From a checkpoint of a small transformer trained on Wikipedia.
Size: 6 heads of 32, MLP 768 GELU.
Architecture: LayerNorm before each block, rotary positions, biases, untied embeddings, attention and MLP in parallel.
Training: 123M tokens, 7496 steps.
MLP neurons of a small language model. Each row is named by its layer, matrix (up: input weights) and neuron, and shows model dimensions 48-143. Each number is 128 + 24 x the weight over its row's rms, rounded and kept within 0 to 255. Numbers have three digits each.
Before each neuron's rows, "fires after" lists the tokens most often just before its 100 highest values on Wikipedia text that the model never trained on.

fires after: "\n", ")", " ", "2", "7", " ="
L5.up626:124137141119094128180108152114140132117117121121107132124124148150129144117125083165112117082107154149127137137087124125068163176094096157135135084132103180100175141125119137186104131132119154114095101116124082125148166148177156127094132083133113117168078113120123128108173087105123141110

fires after: "0", "2", "1", "5", "6"
L5.up679:125128154137142129113099097080120135135139130134131143152147187092131132101112185092127145085136137129105126122112162115096072114105129174115143091164100117126116090121174077137111121115134103145149132153116133156137149079132122127148140148104140103127133106151106125131109142153141139135

fires after: " ", " D", " G", "\n", " f", " was"
L5.up95:127131147128147156116137152108160129140127131144123082120128141143118138139158124176120136105134142122129165147104087097066156134074162165156150119117123139128163161114159100111143100118108122116118099114111135085112106121145155141117138126125155066121101108163134112120097131119146140093

fires after: "0", "1", "2", "3", "4"
L5.up629:092127148093141126119143153111131086133107155152091128129103162127146131166146174116072132162121098131149131138124101158142101117115104101104124172151149128146135105176204130132191106118088126148147133151122124157133091158150107163114144112156156128119147077118126104172178143184091150106

fires after: " ", " in", "-", " on"
L6.up670:147105126123114139175125125182134127136104142101145113146128067181115122096132105159152135106128124114140098147126157131149149107123144125143118126167073125115125125079135132148099155144140151152141151118140131117153157147130142115131157138115089082103122134150162109135176116161127124112

fires after: "0", "2", "4", "1", "7", "5"
L4.up692:149120120118128119078130081113164153121122157152168119103149164116151138097120130120144180127117149138105138125151163122139135148134129138127144155113160157149159141160154109147141117197160135113131104111120106126128086099157131111078142156071132126170121154150105106081096179090155145123

fires after: " |", "0", "2", " G", ";"
L5.up691:081151143135150147113115107101125165128131132138126131111114123121132110114158186077113150137161105133144109114132140101127136139160099170116130186094141148128147126125173113136113127166116117156143123123145124124102099107120110152132155092140152091115152121170143134134151169118137145144

fires after: " ", "1", "0", "3", " |", "5"
L6.up732:151095101137123132114120129112149157135078131120168153149140162121144136140116133093123124115122157111139106155159103160124110115090121090109127142131143131121099118155157077132093113136139091109148114105151119117130143094098121133174127100130150125141116100143104143187095091104123136121

fires after: "1", "2", " ", "s"
L9.up304:148116131089140128129115108121157166140128159163133126089147131102089098139122115137112153090096111103103145075140131082169141160100136198102139100128119130169110113132117147088127130114162134143104112095105123140125097145144079127140113116118144098116142090155152160112083116115113125142

fires after: " ", " |", "1"
L9.up54:122123143069118127112133097122150147150122139177102136122107117170097115144081114144130097110113118133073120105119118130169128105124128133098149175135128117150158144141103144119132129128114084168084133108089152119176104115137092136122150113118100107144097124100143130168187102148131154117

fires after: " ", "-", "–", " (", " to"
L6.up22:103114104134137125163155140107084126161128175149098142105129120132062147138119130186101135150115102102134146156141137164130136116137095088092128135124157118136159155089145117101133120160139109153141104139116115125160146125167155106140090114141109101125118097077168140137145105163124120109

fires after: " ", " \"", ":", "1", "0", "-"
L6.up592:143118119092132147130106128153147165153117144116128145160104174131127126112151144120134108107100146109138148179160113128161131122091131069100134107169132134148129131133092106116168103096147103113091170117142104129139104137124118123104076119068111133135147079111117136140112110143179149078

fires after: " ", " a", " comp", " under"
L5.up125:089113110139173121146146128127146161129122169176103136129125106082099142112172113097101126136099152164116152120146154114126121135166128113113112136124101134168129134167135124132110124171104103157110141132143133080124144105202128154107127087114088100136064096142135124142148097117179167116

fires after: " ", "–", "-", " Ry"
L9.up506:119077092098156114146134145147130112113094163110134134155126144137150128112140123102128125120096155087138113134114099106135120146098152090148154108176122090125142135146159104140164144113152128103105169135142141127140099149128147103084184169141128121121136054117139075103181136124117128142

fires after: "0", " Label", "s"
L3.up258:174123143110121133131138105130142148146106155116143164109125113141078136121127123113182137121133087156124147152099135159113107068166097105136120164114092087144067129100152135136122158146111115122138155123110151148105148109140159131114141147121108136144105111134127175095105136129147083120

fires after: "0", " on", " in", "s", "vi", "For"
L6.up191:149121159104145092158103097137139096169139150162123129106143104158106135143123143087144109124100137130135128123129117153103142099155105121072115152134130120148159159120136145164108139127102086120100117088156151126142144163125146109095113140121105129090055115123119128173153117130170154118

fires after: " the", " a", "A", " A", "The", " "
L4.up237:095098083093100094141123130114149135103167109157143100167134122140129113171172100158123158132125133170147120115132155144094138062138145119107086137122148126143106104155093168125161128168074167156137149164144112116134147141158125142173142124167113095124122120161111150153145150087138123095

fires after: "0", "5", "1", "6", "3", " ("
L9.up337:124113183112137065108143132077097118107096138122101143198164135119117109115149115160132114090101154133094141112100144117139135093162125151138119108149110100124135136139110131154156125148121140152115150174088102158122148098103152175143085133148159098118153134151132124142101118150143163130

fires after: " No", " I", " in", " on", " A", " In"
L5.up217:109118104107153131144154140098114091163114111164095123074133158146146131147114118158165144135143129193120152100142178136142144102112080115104108091140120139121113141132135102138137143158145156123173141142128142168131154129163162135134127113098119159134127088133161160129124128126132153105

fires after: " in", " In", "In", " f"
L4.up273:173119123085122095135124174136156109175172094155162131140167120121129099135149136113143112149125129121137147113118181096116158101094115123128126112150121148137108099132130156169122149138156161161174138120159125155147106112182109129164122106142143099145119151121145142175114113142151123101

fires after: " ", "\n", ",", " Clade"
L4.up502:161137110140145155120131122130157108133120143075130120113123166116171106129164149149134143130135134127168147128129060141067165117113149136117129180157137139120129122110129153118106097109120120149092151120142148125099106133134108140160143134155140126128095123149147141142115110075123139143